config.toml
n_head = 4
n_kv_head = 4
bias = "none"
init_std_up = 0.0481
train_tokens = 898900000
MLP neurons of a small language model. Each row is named by its layer, matrix (gate and up: input weights; down: output weights) and neuron, and shows model dimensions 96-351. Each number is 128 + 32 x the weight over its row's rms, rounded and kept within 0 to 255. Numbers have three digits each. A neuron's up and down rows have the sign that makes its largest values positive.
Before each neuron's rows, "fires after" lists the tokens most often just before its 100 highest values on Wikipedia text that the model never trained on.

fires after: " United", " Z", " T", " the", ":", " Dh"
L2.gate1641:124121151101146039138192196099144187093117174139129087118152106091144173136156120139109097155152080106119106149131194171123116064133148063101155135143143163171158109118126083119127142192118129227112129091091127145105086106153208149114105124077128157147089109130136080136124148131126128114146119113193154143109140189131099177094095161098060128118126112166136140093076106090177169126094105062154194127147103101164093100143151129085138118086173107150152143076150109180186114033096104107148116105145116160149185124128135106093075096177173193191103195129162132171131124136082100097126155108113120144122175156089052109112100129165127151064120115137084106127112137153167150158122148135145126145083161196099172147105163139134162155115173090117101131137163087125122188128101214
L2.up1641:122155125087145098101145129133123125153138093131108098161145162098138204069194214091113113179187101167124106117131090123123134164163105102111162157110122115129159147130095137133130151130113168140105069103146118179103122113107135081151113153144140127177102127161099132099121103123164133100093097031144140153089156182134121111117154112110094156106109187176105127123107039080167149081104144101177203144099125142086100094167119136083082114132130132149098158076127148169127110136086030155147086125192124151121204099152148095100082078139167168148158159149137078160086152140140100095106113105170166133122178050153124095140141144093074180162106112182118114153146118164130145160121158140098071195083151159099135139128146111156119138147121129170145105174134108162120094159110144
L2.down1641:160069100188149118148110119105092108128146119165197129098127132126102135136147070098083185154140141140162083099125125131117127093101132100131104094073085049081177146092136084097125107057142193120145106128117132127108165187163096154141073143098099098092201133149129152077094150137144147130147123113128104142140108179209140151176158105176120134114111188133123128122125099066155097152105157143104157145102108141109122188121066120025074123148160120053111149151151117107123075145173076174172116117127153096175162171158110103131121127138150168140109117161068122147058122146147118102059064100124125109064187118162125095179150155108145111201148146144125122112069160137141091141116152113128167128116134119123109141093107103122099112078110137096113103121088089089117090131112144

fires after: " c", "C", " ", " C", "-c", "11"
L2.gate1524:152145117161143078064145157141158206161092143159141093131143112144136127101152126080142144135119141162094146151095066145147139109105117116136129129109123043161143098077152130127124118093103141072081106101115154127102137137084140093154126109116136134169207091152107119088087075156073122120141106160105121089190130135143087129122131132118161055105113098194150167142098182211108134165162130104093116141158187101086081126169139155163080088114146112107164166130141121131154149161118128151097121120123132152171135103136101129133087104138180130189149094085149176114096126106150124105110160116047140124137140114142115147082149159149172122111084125131087109133089125145147049115171107094123132149145143077149166137168134133150103111112091151120103136139094130134141172172222128
L2.up1524:202145168107125089070168091114152143085142155122101109128136089117162170085095149143178167114127140122071138110113018113123118071039152096166106093121132112086164147162136074183089164162115156126170148093115167122100121168125097148181139123122113122126171100100101067102166079110137088157134135115149124093145052147146143146106146118152148105093079081130121165094124119143080117085069146147144153142112149105166126094106110109166146125140118127098150074137110131062147158121096131109186109137144163106110126078107170116075175142109164087172097140145159122120171147134110136109112149145107132105110144129145108152115223107177144166100111148155076135082106133130107091121144116128145083143101105153119096152110122118147123103113146209101152108132151160140144072107111163
L2.down1524:121109153131107153177134143148131122150165127084068074134123157114154160091175134120086192160117127136109136103106134107170107160162159129119129076148126147145089091110082164082091144140188095134132116255082165131122186100155124164131143104143158175169141148174185076154108181184161142148156180132136160137125087101127084116132194135073093119099133132117181155141133111101102116112153160145099199119106103162174142107164173108128103114110131071158129117154152113110109101124095177097158114117102172172126160112155083170058157136170083129138153053094125175124121093101130125132088099117112073182129101146141134090125140129101216150148154120081158113136103101138152106157059135093068093133094179132117149124147142165118125063117102103054146138151135084144083128109070113

fires after: " ", "–", "\n", " ("
L5.gate372:130122131127099092142105177169130151133138092157142148103172135146106169125148188125133159155158137172095121156191149075117130158166047084145087126172150148133090135097157096138090148147047133103117137134119114066178160169172213140141142090135169055139142202105160108129149156142143109163125086118088093160165112135130083142155131112140126078147082120136086105136132133128151110142145102129087085155088104102063132128139062131152029155164126160129128201119121210138092138125122121125122089135155096111110091066157210137115129106111132136082132113130105099150070110172156168152158163152140092158104113108140156114057140109162179131101155116118127164177116116117148104157085176088075086151125093168139093066096166150108167119156087114124135160059135138095141076093107151
L5.up372:127072158128157104135176131131162121080102123165125075165172114163127179104168067063146130164136111196171067089160101086129089094125149143092047126147133131121117126113132073131139165144113085132125104153117130137157068100086174171075164105115144086111118102138138127181136087126169199172235133146141151176147088169180172022117164152095087141114146139148144171110124066127111109129133129178136141106147200117115209124133133117185159150081092129118146130110096152216142118080177118211185147136114151141172092050104133104130093089126161145120169126147123098174147111182113100101125153164078156117157103115134072110115123145124138149177138085105159091119135138090135091115128111096075133093031139116133131103091127130146110122096086133122092146124134107159108112129137101
L5.down372:197119101157196138157127218132131154109104130136132126164105172141059103120121185124149129162124151095158085152165149079130077123061099088101102166149078141137128057124082084143087102168128152129107124130116129070155176158158102096129083147104140087143110124071186146148141176210147130157126153136141140158068138063237118179120142172198143115088059086116140128122112095129129108165107167131102133172072155097136189083071091175096132156079091160152119220140108131183188082149126105149167147152117147188158204137178140209110123083131113085113145099089166115107066165137119146133150146149092129179102078143132086116108126162100143120104108041136154150138160123045108190138159121088096176156109105145103100131195123111055111150098131114093087154172132158135087138151141177

fires after: " C", "C", " c", " F"
L2.gate1580:103153167122131087114187065113158146113125128137143114124136107115111128148124083161052170149131062114193155136145116101076167124088139143183119092157090135090089180140122150154168180106088142082105131138108121168165190149122130158107114125150186092157101097075119138087099030128100136132147174129150123140113158142086087081179164185171143138125142113099119133075167146120160167138163077103116136143109072118083113069146132103128082117114163077124118119148100095092125186137131130179125121114158136132192095142154195183109147108159140126138214133094101188126123118121117121120137138121104161092080108197142162157128140195133124129087142141144084048092135071134190123135099119117126120120077145074095061114091116153163088093124101129144107222155110059140146152125152131
L2.up1580:164095119135116128076115130101192124166166125124102199217138058115124119168125091139070182121092123152101174136172091158173132096074149130185110135103163138110131107089141084154186114148119127177087094109160195084127138158034069101162106150106130081105113191120109112135109134148154139127137105146082111140164172150100075100143150124084076126089128150142128113126159152106079143123145190115133136180136077103102177118173119140147106154146139172144141128094112148135140114134110077198111114075107165142105149167135104066070149126176113151128135079125119125150113130107094105112098096133118119153194158101118140084156123130185174120149093148127165138105120194143122115070095087129076101135116125145124135111092113068106109122107185184109081159091155083149144098174104127
L2.down1580:109130122138176144081145182152141150153166128151120127158150063129147154092167105093070129152096149116106127146160146155146140061153115106060052039129162112077101128168126173107161157150106138140144143146120179120166216160066098127169117170159164087121105126101168120119082168081174152157205091148067141168142174105125149105139113135136075058117205147143133033115102106106127121130121124119084123141170152159127121127146140134160083135135127167125101200101108132130096112151118100151160072087079128138117124177149113092130118123170109151129104120156107157122137174136073132162121104099154085069113159098145205139096130130166161071115115184145156104109123118112155133075101101079155135117141148161116118153140123090148170082131184124134144172125172107137093132168140110

fires after: "\n", "|", ".", ")\n", " and"
L5.gate919:073171150186105135102132090133077179137139134100204095149166129110148158160178192159147126127046109138089150123137132103137095154141063118153121237172118114094130087138129061109120106116049137129162135177090116095137126167163150089121067152059097069101153094141130147171108140171084108147127152139209133178205107057147126074115165161126118152165146168111162116121192137193095126097131137136124128070063178182112145147106121127146118150121112124112138157089142159140113101106171097128123091173185098131171099068136147123185110161095131113124129111089055131092127055067148151163191165138140125081167115094154143168107109142162117167078077099178186073153125092166080071106158063101108146096097119148068132153065115134097127132176179115117184117150140179115088120038142135
L5.up919:139082113153091136061099152156141117134093114151126094135122108096116117102115138109137103126190114090110092081112116160096171091161171143168081105126093114081077117077094111153116134126159093116155118115054117126096172123176102093137143128137099118163125140163119170109157141174150171079080144115146104197136112120151127138157123142087152156136148143119216163103127090136133166157138019142145188145169159082152104095180120129176101155124105126121112165064119155170077130131075108128139136173137155094178104125103126174188131100143077083135133159116129168163110146076156150127160103110139186108111119099101071152104087162099126109185038053104114124138164120130086090178121171043158148101194150118152130126106089098111135151160189135170181137092152181129104184113119048
L5.down919:141132091127159109123100104167080096146110150097132087145082101070153126161119121131181106122193107119112119083098050128133094082166104148139102137110137126183096107082105129128058155166162170143112111127108137115141136139114140126078118147129150167135136173169143109141105124156142118164093126060151138128112108072160095122113126107122133128150120063124111100134144152144158168082100139151142161128134159119176051165106113120169050102150147105129140158105158104139149093136131108096149067147175179113120129083133150113149174046068111109134159162161077063125129164068133117085121149145122149119116077203119120135159168164092175140165128161116065156139164132084120148138080082134080098102163154121102182127179087082101162140129136136121135143113180084134121148075111104

fires after: " |", ",", "|", "umbent"
L2.gate767:152092117128162144102115142138061158154151118123074146084131137115106111192123154111145125085134083218152158100156169116097138173116117123128131099115106112137067108130082152094157123177159099165159122155208074106202062140064100182090084084177113146133134122120064165136081165112172131151084094135155124141094183131163148131167081086147123136150097152175122172169152155087087101169125213143121138046112170130180140104133140171179101105121083080133178158176120117155095089116081116126122075160166165094114146124158079112078156062148155121148128057083116199156095125151075101138108106108144125116158124117087148128143175145161141104202065168114162163140153196175147159139162124214114122136124155088141155126092120155135159201054129120150121144154116139111126209146137066
L2.up767:094120155134093134184137101137097138120098157209125091168102067165127111177206112161099138109169148161157165167148056116177209161167102136078079122123131142128176146144115163165132100102137100127062118144161132084142237054140156133126063133145101137126143149152132128102135107140143091181130118163144168137126123103119194129180175133100116130137167143134134151156101087138145155198157183131135128085147114144157150062128090158082139121117138135132150136085085131213131105149118117129139115172134204134169096161082101119151145074153127075162183100109141181140121111128083126158166150109082112131193069108107134135130102103121144144153155187159119112151180084103117134171134106142127133127103135076155144097174155114126093172131118137141089101150115195164073122177130147
L2.down767:144131118109182178105095084125097109115161202150153126145148136170128139198092118121140178082082154149139102164167107120167161113087122135131134146141132125177133086115070135166109128170158107120105153159177120056141167135124156180119091086144117114146161142184116077108101153088130101203123088079128136131098142121173150125160142129158080175144158102166148152133127098155056114144097185120121068108068161132075150106128074176107122076105122145159192079123114157206115157126128093073168148140147171123168103122143069123097074121150135109157172151149113097117108112146190140122183136100085129089142147117096070171099175112131081107157105111102182143106116115094191118137107127112134120139103107059134146171108089168104163140127140153132179043140097130069131136163140103

fires after: " G", " F", " Pl", " g", "F"
L2.gate696:122195133147129086132144141116120160097101113089083144118114140121132158147109107127138146134138092106111084132124089110086158128158166197182147140183175096122126164121130131104099096122131117096161141135182122131103134177121143120097122106125121093131169088139132137127093117064078134174104178166025130075198197151131130132125111113078137183159106149120082114211167087108124168070096142153115116063159162107176139107126148148151076094125135111136163142111111148094131144127177155084171149174153088117082130119101099130074107152135106130111120171116145111116121109040197151155192109144112106135132160106176079178126142152105169163094192094106059128096120123142169071105117118082074169154134152140165105195123168199193116138114160172112088147110116106090114174106185200
L2.up696:080172128051096161130125102045176174072110123108165129124132104141147133156091118069161053153070132161128140168208113094070110181136159146177131136105123108063099153162171121148119068094132168086139144138169093164105094136088169056095137176059107121084124079159100108149030125112074131138107095094165086124161132126088111171133100173188141142144080090126092086153138107113120148127140086165133147114086172119107131138084167136134081086144129093133133087128118149108152124111093123076149148164177204162102105122164147152124164160087074117151125112096121100083151115146083095068144159142118134097109109130162136088137100148101133086113112121107154158171174126158162134107142123091172099092112040136109086080138112141145175113132118118105166151131118117117098167159102168
L2.down696:100138102140104087166088150098167149096142138150127082110135099149139108189211120168089149083088140136119109145145167124093106115159151163140131140087163128047039148162149157155173099112086145083138149147163151171112124100132133060133094152051174151119147079129191121145067141073147110068177135083168084130147123140140118147113137162176147110116088106133105132138161096125080111140132026146152175152142214100123150107130090120119081108108137137154099140126097114067129154155156045085106158135133120147118130140168165133041170137037088228102100095115125141089141177154119095144146105148112112095132124179096152127159039137167175097155099118112124178174151132158103158118187102109191128133110104160070087125170191076108096133092102105124155108155112149083140160155162157

fires after: " l", "L", " sh", " L", " Del", " O"
L2.gate841:171129138141082106056083144166110171128091148162049118083172119100141107147125153118147096126055171110160165121119153159159143121156165191111097173130107113161077126109150142084080144164164132077153146156175097132107100107140160125095131106138143197158126108142094031103034106101176096126108180129112116103097186098065107115103106140153120121181055121184097141149172128106146118149164138090118148072070123145054137174081131133162150088115103132108123133122117111157098153132113125136204132138130134144147130119156094122120114059119184143170125114186177165171179115163096127114185161133079084146125106137117105155172097123126133133088125163140091199123114110114125145126161088105073148112170130153077120137106142127097145149109145118145082124144120119157133137056167154
L2.up841:159127135108196133151129176156106090110126077141149114110117163162165141065131115128146126122154108149122100076113090163119102089103118138088158095125107053128124121135088130148085136157160145125147151179156123153086074129182101114104091080113173147173139121115146137164111118128144128121157070162175162122124096160098136137074085128139143143194142164123105074136148132153108174160089086129149093100165106099085182110169134101109178166120124100129161113134118071080182155115105147112178174103126063089089156091148125097092120095128142145118146191136123142136153164106116168119099210120180167143139098154095074129123144147133129093154114157217098114165126112142168129152134153111083168093034129132104066097095131088145055145226103102110135126143111092088091108139227093
L2.down841:171089150105115119128140131136078141074058089135150170113113032118192040072092122143172128112131090152137095129144087092150124155095149116152091156115092075100113111116119164157162158145130123144147116055135134118076174131170055128100136151111146068136127131144117123122189146096155158162114117082132147030114139173143060164118078140108126138104129089156110133117170073132130118151130132124132091172119128142081124110113123155129126171125135067106135136087143094102145127172078147142182102092132119144070112136133098154075131147153137165128115147141073106133128166101117111099124084164187156094109162118176133157105176143140144181150148135060050160194098127180132092140132169146158118163141186156146108110075131106137143067169131121157111135219128137147161083147120105

fires after: " C", " S", "G", "C", " G", " F"
L2.gate1171:169136138142089134106119179106156133142120170090191242137119148107204191140118140103129105067135130095189174144140088119160161077189105173151107130135123077110160171144143131169124093211122178153092124145183156083133168185183143090119068079141097141085088140122186137149132139148140147128131161127104123135133166189142132073150152113099160038100120116172170158144154098096110117149166090138125147151084145109146118156085139158144138179107128127119201167084127108129179076103167140074156161117155098147105155160127137129145143121071132121133130090120088118149136148088155118091146199088136131133083107124124075150114128131144130146061182127078081110177145153131205097164059106137091170115159140173137133131128139085141138164087147072153096148102085114105130122152125092
L2.up1171:163179174117221140206065121156135106147167127166091161161137090101163143169099086143103161129074088152164130094113107117125120156165154109136151194034107131140127123095205141130106144121105126083121131146158205136104058179119135107139079164089136119102089144104100100117175142111182137128152135170138125109175101102132132177159086145126111180120107070159175129123109096186101180077126133108144125140165078084125124126111099153142086098106161111135127037059107132199143135085110134164131102141164156118131162100153094148140116153144108123083112118074125110145178159159184128151100126169093124120153139064132127120110126128157126145143079131172097119143066151107131091161119170099105135159104106111094110131126152206132125078125080207124119180093118163161114148127151175
L2.down1171:148200128114128101163085120109193126175118164139127158132116160061196174149159169112093120087081092170131112082132095025102128192108139102133153119114136143149099134127074159142105176156058176110124115093073162102146133125165190112175096141151141195140124135087154172097150088120121177118108096160126143121195126084157085136159141146073131169078136144124121127144172151147105189154162161104109167168147117129121109133104096148147071150130157097116095137128124155128114086118092108059140176172120177162173125125198142142121136096105191153118156154066075078148107108221137134151050130135116158126157167116135117168099122130115145103145141171084044149155077110152128152098157155106186123095150122136141097115094118139095121142126181167109129108153113082100138187100085150

fires after: "    ", " p", " F", " f", " C", " Cl"
L2.gate80:102112146169124136102133092116169184185105118158096076103132150072124081153138086061091155178119099104145196121139114091157159111088146129140100114092134137135162155100120139113144113146144088146153102125170163104168078156119124167067072132141112155118179125181104153068101105087115107092155118150117121121113173133135112111073105155162156212139093139115102154105193164154159157157095099155148194125096104105122157132166077111127110164149163078142069121114124128133126079090140141110098126202159127086114176136100173126151140099121096164121109149140119095086102070136169124168068147128165154093181163221113133172137112127054133122093105073145093140065116198130156164146113116162102122104147127077073139134081125141147127133101129093116078129119136112062102155148132110
L2.up80:145177174146107121139131137183119061127105147128155152139172157105131113096141135255145138089142122165127110107086130112176153130090172122148099123152119111175066111082146060180155110094106158130145115105175123104133209158093053176194072129159124160096110121101169136162090146054047064125169129118133142188168101117107089139119111176138150111146102123159147066172098090165116091152164112099116132056123127132128164145188140096138091163106120131147091148125113101143146130109120127211122132174115110193131181083127124098195168066119139116109163190158099124127089149149164134161116127122113132163093101092137106173167154105092122119067213161141120113145097167117102118139155159103181128163112105105104199120085101171121129105088135151171144158065142090146091167161106112
L2.down80:159103143131121124098165104099062095118123163080174122110113166096101143100127106160131116079099143131144155125073151131115158157086160097083075144196182145138168135122137053163126109147156077100131097145143138132149209162111072176107113138155144183089125110117103186150072082139109071097080155114166141182153152156143078077129102123103114158166097161093107112158127148119139188115070151153142129137125124130082072120161077125102146120107156121119128172105158130123169118116121169144153072167163141108177143173136104134154151139128141192130120137159110130109111114116152121115137126133121111103128098095134143181141125124054158100079128123129088072087071135146122163090126149156142060145100125103139182134073127153119151106153168146105103102112106117140092192097123122

fires after: " l", " L", "R", " R", " d", " D"
L2.gate1003:177103162115139095095145151114137109110147136186126076126155132114211118131128152101128175148130134137114199074161118131138105114087180154069103122129104078078176142076138065118112152172145112152161137135138127125081191129100084088084112158174113129115138113106110082121104132096114126107114085070099093173136158102123106116134130157141161086109157204085146134160129111174083110126157179189169127114138057110088130151148083139087129095100100155153134128210130081101114148158121131172143197128150149082175129121096110147191169121096144146115138061099176107123130103125127210153147146146100134114118115131067168146129077133110135137132181078107140131115153120111103131153120102132160121061204163143111111115158096086143141107154184072134093130139136071233131134085144153
L2.up1003:141119162116163148076056231081123137116094120113120085062080152149084118134080149121123060165131171076124113083092119202111148156116158133131133194131145140107100125172177091132192102107163107136118124145161142127152151168111130112124122153105113163103088089112107131089134132073148144080218142146123188099143155109137091075074166101163173144074151130079153139148166097128148147128149101212066064127165084098133089133165123158154132140105104167163148119154113138135103060090109123125128117086124058108180143155091127099171145146082120128144134200124147142173121119116142142050107181087144092170025096187104117158138110069111128129180077125135068112126087144131162109121117079091106095153177124126183152146079095077134158114141113075134202080134144136115136129164088091
L2.down1003:135157156133131161149127108131148117113157119142124076124103147107126138129125117123127156136066149073125094110139117146162076171120093173187163129173133129154180132155165129132124141135156184137109109119140127110131128182088130123103143166118113166112094135189143176114129129158172073123157143109171096072175152096146124145116072122084166100164149166106183087126168100166128128079098131134118111199128126146153111187075119116129107107181128079196124137164126113105120090162138126109151114206137151106159125159113167167150141093085137143150208132124196132158109118106113152103146170108130095159096122146068145142086079114123117121132159130080168102216104106124083065068104064079137086108133108151177124092091145121102130094114064150132120115127143214128008133109151122

fires after: " ", ".", " (", "100", "200"
L5.gate1350:064104199086128087179153130160114156143054102136146104130106112168144174111115082162193120133089161193174168133091170066126145136121116127129097132182101092126121116130115160140082153138073174131185124102139102134146154072148162094199162141088138095134154199138106090123065105116165147143132082091179114063132106150082145134130156152116115103110153081163121189147160184159135098165129125103134132172111091094102119152097113142155124072149110165111232202151105212127160139077125140098175146115071120085159176114127129109154103130074116101137110189112154167114166148145105128067133105069113162068161123138137107149138178134181130158178132108194114129168152200050162213035168165121141163091090105113123107139096176169136090156058175147140144158089203098142133099141154099
L5.up1350:172068152187136145116128090100172187112163108109053202090165098080150132161156109107107079128091134143126083141122140069138115137136083092133236094124144112103092163180107112078144179151141127154157150127128079120116114148032129125107153142138124106143128106142140073121156113119109177149107139131205160163126140095150158110093170195126157146128146094094105107176127217139143100142134146148108069100090134101111168101123110116156094061198164129140091111142089079148166081123178173127090174119048169143054178119103068104141148132119120127178126162124119116098107107176135094145100154179132112134146093181090127125116185188163132109154187125078168135119072159130141105134127125055147106110123120124139180092200100151136082061096160093143140138104112119112144128137132147
L5.down1350:139146120176110100116081049092128147173178161077171096127124168126142147176181153093137083183127137137116114139163088119125124138165094101165132103125061187100103148167114079101174188150175122118196118089107107126077101113119145142145098136100147071089109126127119116104137123148145133168078115171173095140118141132136133142093120186131142100176120132113179128146170182108114072138134108073146164091142096130082171087053095160178121156164140141098095113088187144107147122112108117165090147155073137174171214167146116109099175146164160150185142191179164101158098103102124152157140108130161135155178095179126088089157115140140094084109076131143138177125134102149125118137113108090118093129105101081148113128099058132154160072157154095167092165094093150142103160158084125

fires after: " the", ".S", " United", " |"
L2.gate562:158172119155109085139128145066180114125098170103121056175091130138143056130121107158099134164123109110121094117167124121148135091168054138162153135125124063215098144173115091101110140150090160089149122081163110129136130070106173122137153118142127136119165113060068097136056120171116152164190146086128164126180147117151175145134163154156080111109154098081147127179152095166171163107135121120119110142159098111112130064139137130170170106149121180109124128155167155172144117153135073095138140099131131113133111075151153121104098131169109141125129163095139153180162101087085194114111182149144160139181130143124133154128184105143177103119149144081054113108138179126168127148154202083130127105119104173112179165109183125091172164191144082134099102130094096159081087096146139
L2.up562:136124083144142153092115168127169073128100180080098082152141109167163121125106111182110163128123076091128115095176139135116171124139096165153139123197140137154107102186120180150066120109115122046113156101108060067079155108147123121131173127142120143127147133134106049133070080141133170133216104066133133135163167112116124179117128088172105144100145171039133152151155112096126168129134151179210079124105123163088094104206084132084099056147179119083097113164139112126220134152161110122160117144166093144127144103146138152140102113138118133106191116153138121152116135117113160094113129111156193123194105122135141127100149151152143117112157129156102132123112140108198117129095091078133108108105110128168175178119108185116169086164189127168182081140091107182144118096135107
L2.down562:128151110163135099117113115152175124163149134075109135132120162136176183151164074132066135117196090132145137064126171112099212099148121111121102141166128135126128169091080111124126098151116153095116115086169111093131105094087096147107159128117114142124207149187118051096095107138125123140139129111134092127164124207190103143099126110126172080057153158118095123173119104146143161100136155089122133134132097117120129121106145164090118116128160133044140117148091084163120123175179139123174108097155119112123123155135118096162129168101106061165186115151140109188113139162065166080119123137086190120134204134132071133101118127167217073118085135095132141096114079188126117127124178100164148052098081154088157181119174122117139127120135068131162089078120122176115104117157143

fires after: " ", " f"
L4.gate1696:100158149135150136160150177124111107121108168092102130160117134115108077137143112165089194016171103125113107153143119148136125077081200138081129071113132133189142108111190143122124073160188063116149069138133145093112144084152105161106123124168176089082103170093151084171081110137109110148096081092127073121097164107113166138121123104154176125190175203126079107135148130128126170184089125119161154130147043173095141155128134118173118100093144146152100108093120147113135167172082135114178167130158099207084098148079114127103152156190110144162159137126104089090148129148128133089142172092170159158138121101152121145084133146068152096163132171068097053140165117018119100159119149122123074104140143149135126171122103096194178177130119110133110151180097124132111178100130173
L4.up1696:115104136124089131126140108098122138099057112141162162097090125095109094150086126120116175090152087129050139118166127072133111102124140112153104119170075126137161148171111162168119126088109114128162122196120128135154217104138067168142152164088183159090129167086119107154145090145173132102164146172124108187148133130101120163195109151172116120105134096094157035146094117149117093185147157152116121113126139153123168135139159132128093119153099096115100135084122080085093176064079101146132198118124155127129147119136082140089111110127104104104078158146163179134137172141166115110109146167176104121142158124063164205132121078078176131109143107176165095113148103165108106161150128127136148151106179120131119117150134123145134096114148054121140154111159118081123165133158132
L4.down1696:107170165111132154127121055141141094118051077119159103140112087112167104145121165123129151126152104123074145122122152096150143103097148156134184172147085128117171117121104113107172138146087207101135140111167179108130102145102135086119136111105138178142103090145121161129149080113174130148144121153141182118174146148133115158059160159111161104129147050197137130103123144175124181141117119101132083117133081171077166099117120134174118155152111041091126178128163114158119125162173170153080160194135182073167069086189115100129087125090157105165129140176162144149126095089086115124115183177076117140059147092158190106138173108133157109187148093096118120094154097107103152131135150142165123153150138175058153088151052133110147132136170176130143147103124156187096184087110130

fires after: " D", "ric", " F", " L", " c", "c"
L2.gate339:142127130191103186075086170155090169152109163145147147143143062142158146184108125127158138142098132107167093166113143137121086144095162142143088215090124107145111087075109154130180138061163166117144158143116142168153213098102129071173087103074115063064075100152092108163191073109123132160084143105135169137142148143129076131087141149171136163083124066082120197128184137087156114126146196142142125124135140143128152142155163108141141092102114136114108182131147105025131118161165126158092127101186090090147122137076120125148167104121156151075122138144169139147159149134111091098133088060089140079115129149095115159089099054102171168096166152146062125125137216138146109102106071140092130097132158117075053166173148122091168109103115120131101140087107120111114128147179122
L2.up339:149153105132127051086087116110045153127149197096090213134135131148160184131082089150175073133132100185122143124122146086140102133127147137145150212109128057143127112122197132161182131058182140128108177149164136150098181181101146149131109112072168110109094111113122143163166102158155141125117092126114135086122152126166084102072175164174132169118096169138115142118167084129157136134188133135171157116114110108083129091232123070138141111118122168132060112072079136053139164159177133168130179127157145141185111190125103084188098099121118177130156122142146170145101176161160088182118074099083090158133127172181146108126096064169135136102102171187108072092196142119094104119147103149072199120123186103103053072129142165141148171126122133070139091080190141097138090146099139
L2.down339:118141165148123093109150130099189116126080160086133143085112109131108140119123117122137120213116123101171113130119111125132084167085113126136190127125079090127111095063144107100080168103146124077125033175191124167130123095142135090144130124090140167108097168162123129126086113105119117116141076190124110104159142111169159118108140178159074124098172109134166177112149163158142203157169078096167117154126112194092129138107080109160168094138169114103089156134098171189129153106141138161052134125118184104107132166107127119082157128113131132165113092176124165159085149108150148184154134123146175180138162081112148075110103174125190212163088161119119091195125145112108161131123132112096136161165165119166096119109118120128159133090116089198127101140200113151089149133079113

fires after: " D", "D", " d", " in", " emb"
L4.gate383:145150169087085184151121072143084092105115126127173139040118188092098119109089148117164099183105160145071125150139172116150122133131163093155090125169115117110118165099100149129135162095144187138163194128140155110057109117132199104116139129140177160145122174178061106153123098120171145131101155127144038119148114144086153131095078139142168163125098147110139122163108065162107107052116157132095094124074135121099137052167177089126104109145138156142169164121145096106186158143137116154069085123176137140121085070125131103106113094078150152143145128171123161051090075092140126176135160147152068104151119179102138159120128128126178100088159153129201103134108104126114151082164150142115084135102090127180100092131163178152156155195130178152095148164115130125138154107109143
L4.up383:159076104075133129086144113145126114127126116126071178107122099186104111155135121071151074100092115106151095087136093100081102106155088152193160059125171181105155102121101145153190100117124153104186089127113134160075114151132109108189089114115183137139151136123118099178131146133124129067103144138100170165122196148146155118122113136102159151153120099158103155175088135153114220104109083144119173105064131105130126098131171078078112076135107192121114165128151074152179190133074087208123139095110148092120091153108100092167088116137174142216143045123120161063082153080110092115144157157140127149158101160099163123157124091197119125111126114155137137169133149111149191202133062180110135127178069138146184096085118094169105172114175161106174081111176116169111090127111157
L4.down383:111118112083145149089094139120167174161136123139149171145129117118095143095149140146091086135157113117163066121138131069122134074153053116139173110152138092138124090170087080109123079091095103102104134085116119124108107109134098092112124107060143154180122153105071094135146146143113115131129078088067192094137161104158100138096147179105133110133157081113142185156068092111134153133087088103162148143068141163124138137076133150146118103101158173130171143113106161209141113173087099123093102124137115125236113131119117123137160122140108077101143114166178173096174099111137083130162158071123109121113103185153184122126166068109131118147129103133122138153173170149126110174101167124086098166100127146131200139131116126159085138125131127104143128103116122155086114133067093

fires after: " ", "|", "\n"
L5.gate629:155123122153075123189144104155150092153164158154149156102127155049104136149187106141135106127163104177127113092147107098115137159078109148083081142095107139178175151104154125109072132129154095126131131104173123130132146157100139122088212139084106111114051134137100073206141130151063121088086128061101147129145143239173135139150155151152122155136169206154124186128158058157155138161088148175133138063147146096133143174144114146080127093154124082112116118124175148170125162125189117153125150089097103146082095167107117094179152127097125176148131098107120124156132147122126121154064130135116113121118062111166119206169126110144134140164111094126142074153115110160118117109143082146117108098132111132133099162143148152157137129093044101100143141105141060167138129156104160
L5.up629:132112115079117175106098074118118105159168144174145145166039111159060122163170120169101159091139117112100134106093152154132116111085134158137138183145067111132143133147137122162094129160116121092133137162113141149122123111137167086057089138136089159126136132127116133152098079156112132089184120172143125166130087115108115165149095146109074048109155161104132148156153128198131131157182108080127168158140088169174128111151114130160166100195151124140136147099118177162113148106129141095105132131158147136137175135063081136066170116113145117146163207151141172181118158070101115158121118176125157110118133139121080088130073139083164142136101174152126141123161148128092119156101160137142228120181128065062141142103120154128211135178092147089209151150135161126124154101115105
L5.down629:177135139145117092159121093095084108116131115155152133102114184168130169154068174116120145122058063158131063133094143135135177132115171167163134120119133124132081150099129079116126161155154089102120095172127168125082109135135134119156154121139165160102130098127122097112152112085085129088188156124122095171088133096070104106125105106084097128122132153140150146190143099153117163183150115131106130084115168157110096142158112145096117189142133148200175170172075122149123150145137069109093140148139151122140066128147155178158132143135087062109103158147122145112127132032126114103167157112075183108097155174089086130182106128100194111151042143083144132093119130137106156071197097190158146115162165088141094052137126164141133126109119074145200097139113149158101130109145151